config = dict(
    num_key_value_heads=2,
    hidden_act='swiglu',
    rope_fraction=1.0,
    qk_norm=True,
    tie_word_embeddings=False,
    init_std_o=0.0397,
    optimizer='muon_variant',
    beta1=0.95,
    schedule='wsd',
    batch_tokens=65536,
    max_seq_len=2048,
    doc_mask=False,
    dataset='wikipedia_en',
)
MLP neurons of a small language model. Each row is named by its layer, matrix (gate and up: input weights) and neuron, and shows model dimensions 298-447. Each number is 128 + 24 x the weight over its row's rms, rounded and kept within 0 to 255. Numbers have three digits each. A neuron's up and down rows have the sign that makes its largest values positive.
A block is one neuron, or neurons of one layer that tend to fire together. After each block is what it responds to, as a language model described it from the Wikipedia text at the highest values.

L3.gate38:119151094118129100136133086093093158105149106133140113102151115162091137126140142116137124123115145103127203082145152120109094174125100126131113089133123149126111099106101109114120126118129153139150066165108120169159127097139087173126132135149099124099118129143100148154148131128144131078104095081122167099126113120106132139132101153133151135117138112142166142157138135113116105172117097147159153131156123125124151149115149127123142091089122132176104
L3.up38:146131168138156105132121154136145172075159113171114095081162120145148138115179100115097124103132135106158160129157142172124116137137139137118131098115125071134158173130119149155117150127118114132142140147140109126153092128116104111115138097105142180127168161148123121146126152079193124132133159118125128165114126158160096161130082149140088145089098183109119175129158130114130119157127098140104195128137118100180103099116188097125135192159133142131092
L3.gate357:141145092140154133150120153161132092131136116110150152112121134124134147132167124120102111111093131136092155148209108119115141128129146098096132135169140179187160142133154161139115124158122166108139173081123111126121133097135143148098195143151159138101125119088100118143114075167116094139112153132088142122097135157136168088114128129099140183144095148142146092083147104173122155137166143116133138116151126123109156126140130130110132101156114139135121
L3.up357:157146122147140100113128117160120119111125159104099139134107109086132103146067139091099117114117143135126130158121136120128107126082122138113151147101128100120094134110134143126149150087142145135175126119143120170131109107144106133072108121139084129095148133134115139097139139124133134102155153144142174158131067087114131112129167127148126134140115113102163165168116132104095119091147082163182156117128134104107160135182122100093117179127117078118130
L3.gate699:195115136156151141113089125176139105086126110175124144138131132081127124142134107147107135104108121136094149125151137123104104126173115150129096124108165170131139111091149117097120162134088166181115146113136158166135124118127153147151127115104125111152166115134143106159128089144130156119149129045141098133101117098122102192126149102080135138064143106156169126124127163115112161137130122135118108175121155134100129124129112106105093128149190113145116
L3.up699:152137139164098117114110113145117134099107166176181131102117075114146178114169114113090142104134122122103101182093129147121121136149116100114153161078112138118172149165124129125135108118136097106128133138125091111104135168093111154114114116142160148169140123165106116136139119149090156116115138083117148127109132101182094135133130167118126150138130164119056153128143172124153114117118142117167144085138105127141141112122115108195127182151112125153110
L3.gate753:148129085101105165141110123152101099117124186130160135139136132139096089134112147127128132086115122137133164124146165140103144145093112142087120111147113147138107130130142112164113168128099080108123102124136136106137180141099127129089154098095121146133138128164160093096115154155121144141156145127149142153116130140122111107190151174153133159183132114156136105110117153089143127142155135130121149097099103172140158096122138175132093134113121142182143
L3.up753:178117138111111155133153138146097120104143151146135152100129116138122100130142129154089139116146115168117129180089115097120097142132112137129186086140099119111151130110099154140152102135131075102139094125149107188154147173108146161159130095143062108164137146113091124105170120130105124126089113139107179121068127112162151086130111168058102110170102111145138128127138121110129121134155163173115124128102119097142115138182144133119073124151159144115127
L3.gate792:144158115143132114105077146109154153136125144160126147086140122153098159143173158110114116138108147125121163137120151130120112107098119150130142176109132122128106138123101127141158142100111151101156116108130106184154123116124118124083119095145106137122128133142173155112192130113111124106140086136124157096120111093114142100144112165144089139158099123125134126134163124163128121132133097096126104149118147096102130139113111143120113150115162119141088
L3.up792:151141121101120144122095120089088087180095143153106114151131086126100138135106153143113131131167145148108132118127134141178153158123144135115117156115139133123156158100081130124120108101143144103132153137137145096154121144174104141158140125099112152081168133154123122124130142113128146167110102119104118129108113097125115112151100160121150114137122139103128138123139098121092107169134117146133101134143119123157117085155131129150099113149127167162102
L3.gate907:119160134171112150112112127093153099134138087183149118126156045152163157127126110106086106147137128153118152157134137191128129138094115126117113131133177185147144142121109109112076130151131163105103134107168117081100106136102116099112118156155133093127149190112158133158093152117110127086124119160138135102110120101140111098144129138123144159100136112097140081126126143146104152165154111109176108113169116159138139136115105124151130130113164085149105
L3.up907:179078153175118148162108120091104103133139139145123079085129121116145097162123111085103140109114175155167119096121116132162154110158166143098101076134131164127140129138115129106082080111135145078152118109098148146116137102131170181141155142106139125131142165138165100080131115168112137122143113118117117107146109137112121109159139121145134126143143117153128163170108151175128088148158151139157105164097106120101143137134135132144148145121134150110108
L3.gate938:140137112139151141134178150120113112187167088170173169130155140168123131170139104115104089136106140117080188126158168117154111101140108114098150117114161143150167195153133128148141132077121103131150184122139098150116086114149112143103102076118090109142119163130136158133156155155115147131115107147124182121119111132175118089132123120104138107097119120151117100166134102166131140117106112151110112095161119129140126126153134137144144119127140126154125
L3.up938:159135130154123149120150139160124122147122132122104146124148087117137139152174098072120128114110146119104153114163147115098099102104145075092119163075103107113187093141113176145155124136127128149116149137103146121117136141148096162120148150168125114112143174116158191132145077149132111149134124107093117168117109122140189163137145122129130117130108143145109118132138155174117122097130122139129095122165129117128129139126126119119112142168145132160131
L3.gate1081:149133105123128107119125116162114105109110131119125126117101159141089102101185118101145169168119124119117123177151096142094080115108129142079122173119117160139126133136116147135086089112128155141101135123103159138134132142091107097138135128143072102131136124133144149146141209120122121131122172108111161113161124140101115158139137150153133122161112155098095097117111083148099118135137150155165137151100069137107144094150170109112181126127131130128114
L3.up1081:137154151137116098117142119152148131133101116149132146102108105171096150124115108122115102170114119171110166120163135144134150110131102130168098139150150148153146183157139107151145134102115106156117158101133155176129128135132084102111146146110122116192136112114103119147119090069161109111115077196112132157136108146084146141121142173098153129138118104101124118119093167117150142149111092143113097122145141114156137114113146126116112114095127158119088
Fires on the last subword piece that finishes a word split into several tokens, like Pleistoc-ene, elder-ly, locomot-ive, philosoph-er, mostly in prose.

L3.gate284:104146146148159199157151135164146129117136082143100137131133161182127119097120169131123144185114131143119144178160112104125077113137116106115113059126119123130146151131113132163108139111133122149115130082165090136107107117105070154095160129137099149148122082126162097101117114137112134142111115163097165102121089111140141111118140123112121136139109137136106108084153091143136144123138107131064104103111149131142083163151138194110129130170094140121134
L3.up284:113124159129130161126099156136100128095100108132111110118143133190116136097122186096164157174164161110118145121124102127138105085122141107100150082111115119099083163151109148097125123143127143177116149073141116127132152105151070129111128148131109115094115096114124123142095147122127111159087124110138163162130114142141125085133107092107166151132113166129122076089107167156142120151118140137150076117144140162156124160132148171129155098116139065093140
L3.gate311:118122131108112156168102140093150133132161147158114148095117124142135108119128117129163124130124132118159152127165100151135099134121094158143123117120086117095155133138075129121147137095103163128161105129162132130124110096145113147111139139123102110112113152151130138085133109126103130139153067090114117158067143125166145103086109123144138116149108150127103102116174090151179164134110142138129069145047138158154123150158111143120127120146109143137128
L3.up311:135112153119123173102087153090108116136111098150106092114125143135156163099082182154153114124165098132188145166140128148183141145061118154112149085112124180112095136152130131131126151141127134119154116150132158124096046099159095095130133129154115130094132126075156170093123143129145138148142126118104133140122116119080156119142144163121155118148124164177091124141164116141179133139117156149133111093073138169112124124140134136109084109167119140096126
L3.gate326:154125137127123138120126157161074098123128148117123127094136175184127125139152152098109128170128119140151146160146129131105147130121061126110143103158113158170145135089126135121139179126085100130102110122121111114128117098111051152084124077165112172137131104134126114139108111103130136113138097144112149129089126122120149147099125115151131099147115113126093112099151099138137103094126108137124088157115126122139096158118131151158158119131158086118147
L3.up326:119120182118124097094146129097107112103130143113142155120158157128144131116144182137122137174121117092112114107148151115142063154097128109117106134127122123106115131096096123149158109109157137123127123111132111097117120155116069143122119074123147150161102094122120131109124069136153139102121091098082136114117112162153098097099142116127149129168088121166126160091173106094136116134152148130134109141139143152147062124122161117083143170122113150124123
L3.gate417:118088168121160167139119135109128136089112127149118152111119158148160130122109122125155118132144155093135126116160159123129125152153107112128146148106090152140173121150137102152163094109084169122146150122137162134113151142136158153114128137117128155110091094147140155098102127097131112125122100118096139140098171084141137093149112098120112109186112177121119092137137128163118127118109109137114121131139124139128083126096177134123144195179119147157127
L3.up417:093101093139099150098107124118112160086154120129117128108083166171109053144136114128170178125133140094147128144150143122107111162152133119094092104103135141096074121135125148160115152135129134101145113163130152112110142083158090132132175112133088159121184131109097158124140097133161147156126129110068140120076147141132147132118134131130159118113126175125139115121175096127123136171141156132125149110148170116197128118139085113131140138178093125150086
L3.gate734:178100091120092122148123172145124114146123161149153128102103133120133134123127120126105142149134126128115116083141131110150148200160081143123131132124123122120116139082073128083133096120127121103133134123135155149132105124147145136131163053099129084098133076149154146155121119096145142147135138125100125134121143135115127096083138146090147138135178136120191112098114153117168126105080147124179113145091138160145156123120135105109129180157141126114122
L3.up734:146088081140126125101134135119096154146128118135162125087147122137094143135138149124172119153192108111103145122108129166144123130152101150130113108142168118149086151109060088089120113122118101109124123132152124131104139160124125098120164097099113128110109076105123169148151118136158146145115137155132145128133163122186173142126097131116131112147135117157112110131163118144193174131143110147167134107129119160127102104134121142102124088113104116170103
L3.gate1035:140121081118148131143144166164115118146149114182139138122143121165132150127138108128133168116146115137128129097105149146126123111116138171116130131107096113122158150114144157138138182115087120120136135165146136135156114137116135137126066124182116104127056103117151130085115150120144185132100094108159116161109139088128120108119107141115146119104158117159115161125107147098108140142158180127143088118172156162155109123154144168146168122140129116110127
L3.up1035:131117127114100130142139166142066084131148152119150113128149145107126125129137156102120093129119139126109139167126150185173182132146123128116125155138092128149125137123156143141130115120137116160148141158139142148146136171116122102112060152143096133144129107154200156167112126130112180159132125134135121118171130099171162115157164103108136114142141146150162114109105135082192148120119145093111070115112125151121069154128129136115104117148135102175083
L3.gate1117:146080152122168145129151116142075115110122114104116077078119152124143145112113098105108130135144104121186125152097105121131094119133098131103105113122119122097122146115106113118152091133129147156159109123161103144132138113106133151108102147127111155122065129130098112103141116099143139156145105103143115126110086127106142166118139160141141146140108173132111135142140087126148131107137139128185135142110106147116105151109144092122106119172138184148165
L3.up1117:118161124125160164168121116131103116123104123139136144114140109110172135098134123099152121140139172093144130176099109160184112135145153134156156121128093102066098152122103108140125172166182110144129119106150119160140116172183112112098095151106147136129162148150115123077153143137117088156108120129097128139116124146175175083122102130179140113147105138143101136133134151108134135156087137070157099162149124101122149134101145132111117156159143153136128
L3.gate1191:113102177108145135129097120151134118080110187135106099108133137113127118139140148061104109150107114141137127124188137084096119088143085163131122079116142142117115113142084132110133150136111131089132118162121102121141105142115101162141170069134075124137130115180104131144149113151171135091147118106129125115113124178138171084105088147110089133173147126139145134131145098143139145104121121163120143135115150139135165154125102099164122147113136119134152
L3.up1191:092122148134110125116120160108085112153127145151097145110117135142138139154127160137149137125120135096144132100107191159121098175137072095140121069141159105129124139160141122108095159166132147135095142181142099136131134134168142118099159119108136119136066180166116102142140072132138147109152102140130127130161146120105133117133110109133141121119118129102106149127147129142131149105080100155121114157098174162127135107085100087133070170146127078133140
Prepositions, reporting verbs and word endings that open an upcoming object, topic or quotation, e.g. specializing in, called, holding that.

L6.gate497:174113165105108096165099102158150154107143149080101151149110113124126128123125123152124104134144176117172109087107137148116136100093114115088154100128158148067092119110105137152094181090160132094115113145097153110115136140116111107118119139108122160141106156127112100122111134121144184117122133126175119137119139134115142112143144114093119138154153081084115187134132142160132147164155110145133128154130143128136121110111137143145125147139098117169120
L6.up497:125113081159135142161201096122087122113128164118099133154183180154174141137123089104076138141113109069090124152122151151123147127162154100083159118115128127119142121161141139111141138110144165102132118128118155099088110115162129131117118116164074128106110098120097130153135127112096093111118158111103143113115146159120143143139134160080157104155135167147118131144124147134135146130071124116139075118151101146108150093136103141107163125137134151147154
Token right after a person's or organization's name, such as a reporting verb (said, noted, wrote), possessive 's, a comma, or Institute/Prize.

L5.gate257:118140180114102131181166113102106143115135135126108099099104127176119132141106143099149185139142133187139143193112115126140153102085123076133108145137112082145136130133135092109137155138119149118148097088134125102179132135135142125117142176149146131119131166106134078116145158116109112137167106154103097135140169137159112075099113130122103143142140147122164119107152154114142112129139156161125092171147103119143151129135158072140122117120149129135121
L5.up257:100090132142163146131134111139112055089106141128168140128153140161083096134137131134116130136154108134125136176102140165168157116105111090121136150128119151079137117144125113131114147162167134146142110135116108139117098187192099146154121138130101115113114134124123087152138142145139127173095127109126147100160158137162157141116109121112138109137101098096124113135142122143152077109111146128125102134144162141146141109131138095181131135131142145145158
L5.gate274:140127121086112126130157078127135117105078147161098142132141126157141124125112114087091131156096133058171154128095148164114177133131168129142193056121126116131152136115115132088129162117117125144104157191116128110111113126117093113129165101118127137088086081139145135097164123169095110106134119108107172145117151162141123103142134143155135148181165115138125144084110081143139140124088126149121134121135123125066128127121111119147159140088104103122113
L5.up274:088185091150156173130143128148100159069081170173125133096089151118128176122112109132099138155126159098144133148146111154143146128147114167163126044108146174159131136180126161130124163117114150115106136149140132116106094153128105105087138155137141104130114090117114115133158080144114163097147142135142134120122134187117123128143101082154140156176123101118168083107103107108142123125120126087104089097112133164137157147177116121135102133084078088129135
L5.gate491:107117149140119074099117150108130116163155138135140133135147133133127140161145129079074149125112137136119125102129141109162138117079106124152116116137134130101139136179121131188154130109108110141113107109100106117089123138146122186097144156215081134119108119151118131166141124108128131152092154104112136136116129120171125121165105124175138140127142114116131179132127132137177135111105123153101117115115162109127187124154131122136181141125110137110142
L5.up491:052113117141175120119096128145083120135124147128155106101098162123144126145125135074124160140108116129147122095123106092112144131084146126109081109088101151103110107166118128104126165154140102119101115150142153093130068139179149153142094146171130127103137138157131134146162135115128126082152134135136156134107110117164136113139117103136121165131156112108103141153129152106160176141114158088130152096114122142146116149161151144126118136146111152092115
L5.gate545:117061142127130138138123121137164134153133161143124116103107153103114143139125096121142089136099119096132151133094142146163101113160083129117147098169123127131134135112099101129116168129135144161139113109088101131115106111162137105105127138106146143128101178130133156099141137131141132162097137109092139135141181131134148118143150126102118121148125155095131159158133090123155117119131134091138108128108115129104191171117143106124114116157130116161205
L5.up545:142115155149140112132166126117121135126147102125111123122139130116109109121129124176135109131109126121136105122125078148132099128069115136106108120139125105189181114152168152147131139112120122110126162100168105142151130103139148088118141120087159102095142133139141117141140114116140107131130170131125128117131120144120149096113127122143142145119131124170153142173091128102102096142095118118096120135071159150120125112122121114097156134089146151117125
L5.gate646:148103181089107118129066118114121101170125162106088108130135128101113147177100121066131139166117086123158115090147115112139133131132124149146149077127152150130114129134150125167134127143100109145115129133132106097113086145170129132131135118151120129115079140133164130093192130109137096136112138110089115173135106151146172126122101148112162121116094147137145136168105165123124129094151140137126110148161154147118180130133132150125119156145165163123153
L5.up646:131125192161137096132095129148073117124124158072119128112176145143100119147123138115113168143112102169175127075152107112144082162105098123092113118138154151117137145159106163112154172110097119118076126127129128102141100115164122137126139166142166153134113119142141100136147120158135088105109173102137098133115109113130175092134104088133090135108115105139120135154138145115116128128108109156094125161141116151146153168108144133154107105114128144145123
L5.gate768:130137147165121110146160107151117102114158175080107117175169125119129136122125118093130181092153176162115163071096114134117112102103098139170110121147154122144147154114157138160082146084126077112174130142120101119142144105128115118124113165148187156124134107097063196109145129156116111117146129126122078092158127141123159114122147088119151171116119133118167140152146138093122131092121142102146106116132148095098114170096151119122133132138150169119118
L5.up768:144131130109138106088099174145152125134115173166106171138135150136103128120105129119107118145127133132124139108127149147092126137148124107089111138194135124125086126138139144099113120128154075147109101144140154166113081099138112128150127144131132110130110135113159072134137137127107175108133111092129096160125130168093149151137165086149157119122082139115140117122083174090131101126135159141080097160115162152148167176098136150107126176112134117125121
L5.gate858:156128168099118100102158145114132128139094178139137096107141139092135129115166158110112116178120140099130087124164135110142092112092106130102135094145173160089147123128081076125131142150091133100171126108135135109121124150070119158140106158109145097120144147164177137153171145112128107116084168150131075117135155080086126087110102129099130166129118121160161142135136125136147093101113171133099135152134132113171143119118127116089137124124089169171115
L5.up858:083117127087121134083144140141144147151109156141104132181150119078128167150144148124113113150118131142152119117151144112108119158129145134119130129153072111115139155173135086101099106142138096113132109126127105135144123120067116136132114128096132133147115151155154156121113133107166113156101138122120108161152121120117133113150121071144165140113106130139133131163107140142169154082084153087139123124144099113136126122137128069113123127138123186152134
L5.gate916:103102138125128099148141121117146093117117130122106099111121087117142129160140104108150157158089165119122113111167133113147116120118105137110116092105118139133149157143144143098101128101073096143125143103155057124146141146144144136104138127137125123096098147127124123166161156117146159111159127138149115169149112086095126108156123118140116121134093150140157097180108112138142184124134177106125122119116097121129098157101145099126136131138164104098092
L5.up916:130096178118129112169132116112122166091143142135143149136155136169129106090114170093128162123085140114177093125150136103083132123070118106115121104132114142147168134136117117120123169163154181119113120130094133119099174118134098175134126148149148139116071116103134153086111123113127152154091117106124114117126126125143137157088117142143125125067122106106159097152124114116121120100120130110113172112110100112127142109065129136146118136091154155139163
Opening quote marks, colons, "that" or line breaks right after speech verbs (said, wrote, stated) in reviews, e.g. said: "; also table cell separators.

L6.gate821:132137109135128111136086156104147087122094083131167135125115103142114165134130144151110130145115137122125162184172102170107132162126120134129105059139110107187122139122106151124153122095094143139127114119120127098172125099124131130158115090142102107161127151122139129124152093131144104141150135143201145136093101153105093133132105166158113092108141121119060099157122119109112143154107147196119126124140155196138116120129107135118108155146109132155132
L6.up821:123104110176109137113099100140128159147132111160145137152145144098166157144131143136075101171152122117123110142124115154169165146085132100131080127139113119129150129132105140123105111087121141089154127144159143092112157084062149096074112096148116153150157120077101144148095118104144152127104102186102146097114148091108108110106159121138114155080105121118105061148112143091131115154145120143148121133140117141145144091166165118116125173130113119104114
Final pieces of occupation or role nouns in biographical openings, e.g. commentator, songwriter, cricketer, philanthropist, and occasionally closing wiki-heading "=" marks.

L5.gate22:142098138168127119171115102141105129127135146112127160132153093136126141145130111134111131124079121127143112171150156162099098132133164108126157136131156108061135138132143180155090118079079150108114143149113119094110152120117142083128132126141166138099089107153118109122080123117131128130133100143163091115140153143132106129117141192155105152154131145144083124165153140105109126152092108136138145066150139133088142088121142118179129104105130100145105
L5.up22:201140130141112113099124100167137111119116161090125158099125109123138137154131135124145148152153100184121120123065110086131135134181101112129120099136132145112147143134125144126130151150113153086123142109132129099141116122132161051051137110193178167127098133122106108152133117117177105133136094120138124148174119124157185124111123167119135143115096145155124153124146130113098130139094116130143155099123148161146150122188113112127125092132161136134155
L5.gate50:152082114140132124109115102107116154073151155127177135082133081154168100111120105111126138110137124100112089121109078127133130129144150150141145097163106120138171127132130117139132130132080137112168141088118093105143095115171123129122105127118091124120147101111114096098151156143123152122115171141151152113122104137139104088102115136044100165105126134149118112164140138136145121144167157151169148141153133111149130129127134094102141132120113113111148
L5.up50:101121073129122134177114124121118140087131130134117175092108126129132154143134113115102126088127145131130147135116095165130164164120108110089113184136149089124128122148107140150158139143150102094135119082133170106114070088108168090122091108086126077134147113147114128144125092107142116112133129100120139139087153148083122136149141122090116110159111128164129114147123158143171131118167131141152145160123141151116147132144130149113127109111142119122145
L5.gate96:163133098164105124124130106105141101122180170105146173121151091121147130119097111104072160125122152159153173128148157162128112117142159108145112137105161080053150122139159134140126124136143128130174136133130092112112171107092100131120131080158158097136110111139146126129136143144077078076083125156125152113140173084164138122105146129127142175104124159130142139102169134162148127139089110149119096137133116134164130109141123134156100115144124135146140
L5.up96:142062086149159092146135107112139115146110133123141148130147128118110137118140136145156154121130137148122128127143113101108156175131127158138154128133144147138138120128141092122142110107117151091106144119149129137128148112153159120135150139117133120140164151064149099180143128114146077108156112154113162101146121143139116136100144109164095155087127113107157169150155160154106171084144106123134098133106151129155096138093194095157159139154145129113102
L5.gate189:120129092141115117100115126124096110125126179192143127141151071132134138120108117130083173110140121140182133121109164149114137126106110143162098098150154151140109156108077102167137142151123148091121148116135112104142113111161180149140130132137168152145140168109120118154109185152149149113112120115148123135122093110156115120114114137083093146134156133093139094155114117141137106120120142137122122102132093155124175187164150129063135124116130095104156
L5.up189:117144100177132137142154132126119128141133134127136151104136158143093142101127147125108128151116134140125090110116086141123128133207184128139126106065107145126113135125100129113101143158092139131091147111162094164143123169107120121131075078108120154132102134128097110147129118148131139117143091106104127086143122114103142154116140125099114113113152081116149095133132130110079103073115119098115092101113120140120125140144163190141136138165152168144123
L5.gate366:153129105138078139162150153126103159093122110152104148140161067123125180133115129142110110102127152146167123098175107128158140112112148123134114136131138135111142130132125126172132132108105107084097121120124119136137143146133126149152106108173128114143124164119136116114129138140099150116153112106153165098122141144121141146140113092100109155127111135133071097103138101165125159111132135146138135111105104126093091126136106087091111115163108118127137
L5.up366:153100127159172133126155119128126144140135138137136154160147113167136179185143112130125118152089158145121124163104118117152123138089145148143118133144180143146174103111085119147121125108118115150114175113131118158104195074132172135139122130116132148126183155075114125135126119116147125122136106121152142118146139099158128131123123126110170089120131163132135113117083138131128084179132150125119157151152133101115106115108161162115085120116152116117188
L5.gate384:105093106167126135126140113125095116131132121166145156107107119132098142149148148104128140131119107131104136106165106095164162133109169127123158096125083133113123162147157161142161108135151105172121112071141106150129058110116126149145128143162140140084085117107118163145133099089120148121147145111175143135158100130158142123118137120122168087119153185133126114154124117161108103168082154092128116151129125149097157168116100156103163099101149129142140
L5.up384:138168142100142141127102159102130099142118120145106141132130133124125117132152142162093148138117152154130167133126135117159161148123133124073115150157100126104137114140172122166147112170141122161180143153140116093142107141085126096123080139118144119129117133126167105133113133090184093130110110160136117137116123117129074115121156140122145131130127128126145143114146125108099138163168113146160142106121120129107059096147156155129101119113113156087129
L5.gate660:094085116117125136144149112117092077138149130128152157098165082157109165112079115131116158106124116126098106120152118140097099129090134157123127108136139115100106137141119134148147135134124120124165142088134090117132109113098116130140144102151108119147089136108114129147132144134133109124099157139166149078109144118168119132148138149142083112125096112131127162172145135106154090145150123128161134095112144139126129122116104096109153106108074102163162
L5.up660:196144106171119142094084106140100078188172159088124107115179118187093158148143102147100159133136154134141103137143089132113162128152126090117144122125109117112141103115123115099172142134121163139136140147129097141147108087095153121119124113133154106107114152133101114128119140068146153150130080132137181122107154094128175104117131125114131135152096100094140099150100106159114119208149089115121128114065144120121136145163137108144126116104092140122132
L5.gate1074:123135123113065085134102123134129111122154146147123117137128098130137131147107103130117139111128172151109141137112112153131174159122154096104143142123104160127165128115143158128099100097142156139132141119154118134133080104110105120106119119114074113139062140087127092173128160164090141124127121130128133108125109140072139197128117152105109142098135146114134146147142131136159131153162113125180082162169167167110108124105106122108101107139130139170130
L5.up1074:153129106140122144104123130104108105072147155074153148141124109143129139155123169120110114112116135156130137082114168133114109154119125117098155105114098071081127139162117143163132111123129128128127077104136100110094115159098131152106097092116141157128144127099083148129134092131181090142110157107163116103149146112118092155080144131099135128177138166108127125119170117095140105092117125132186122125104127110135175135091166126177133146089150127155127
Final tokens of nouns naming people or living beings, often titles before a name or plural groups, such as King, people, nuns, caliph.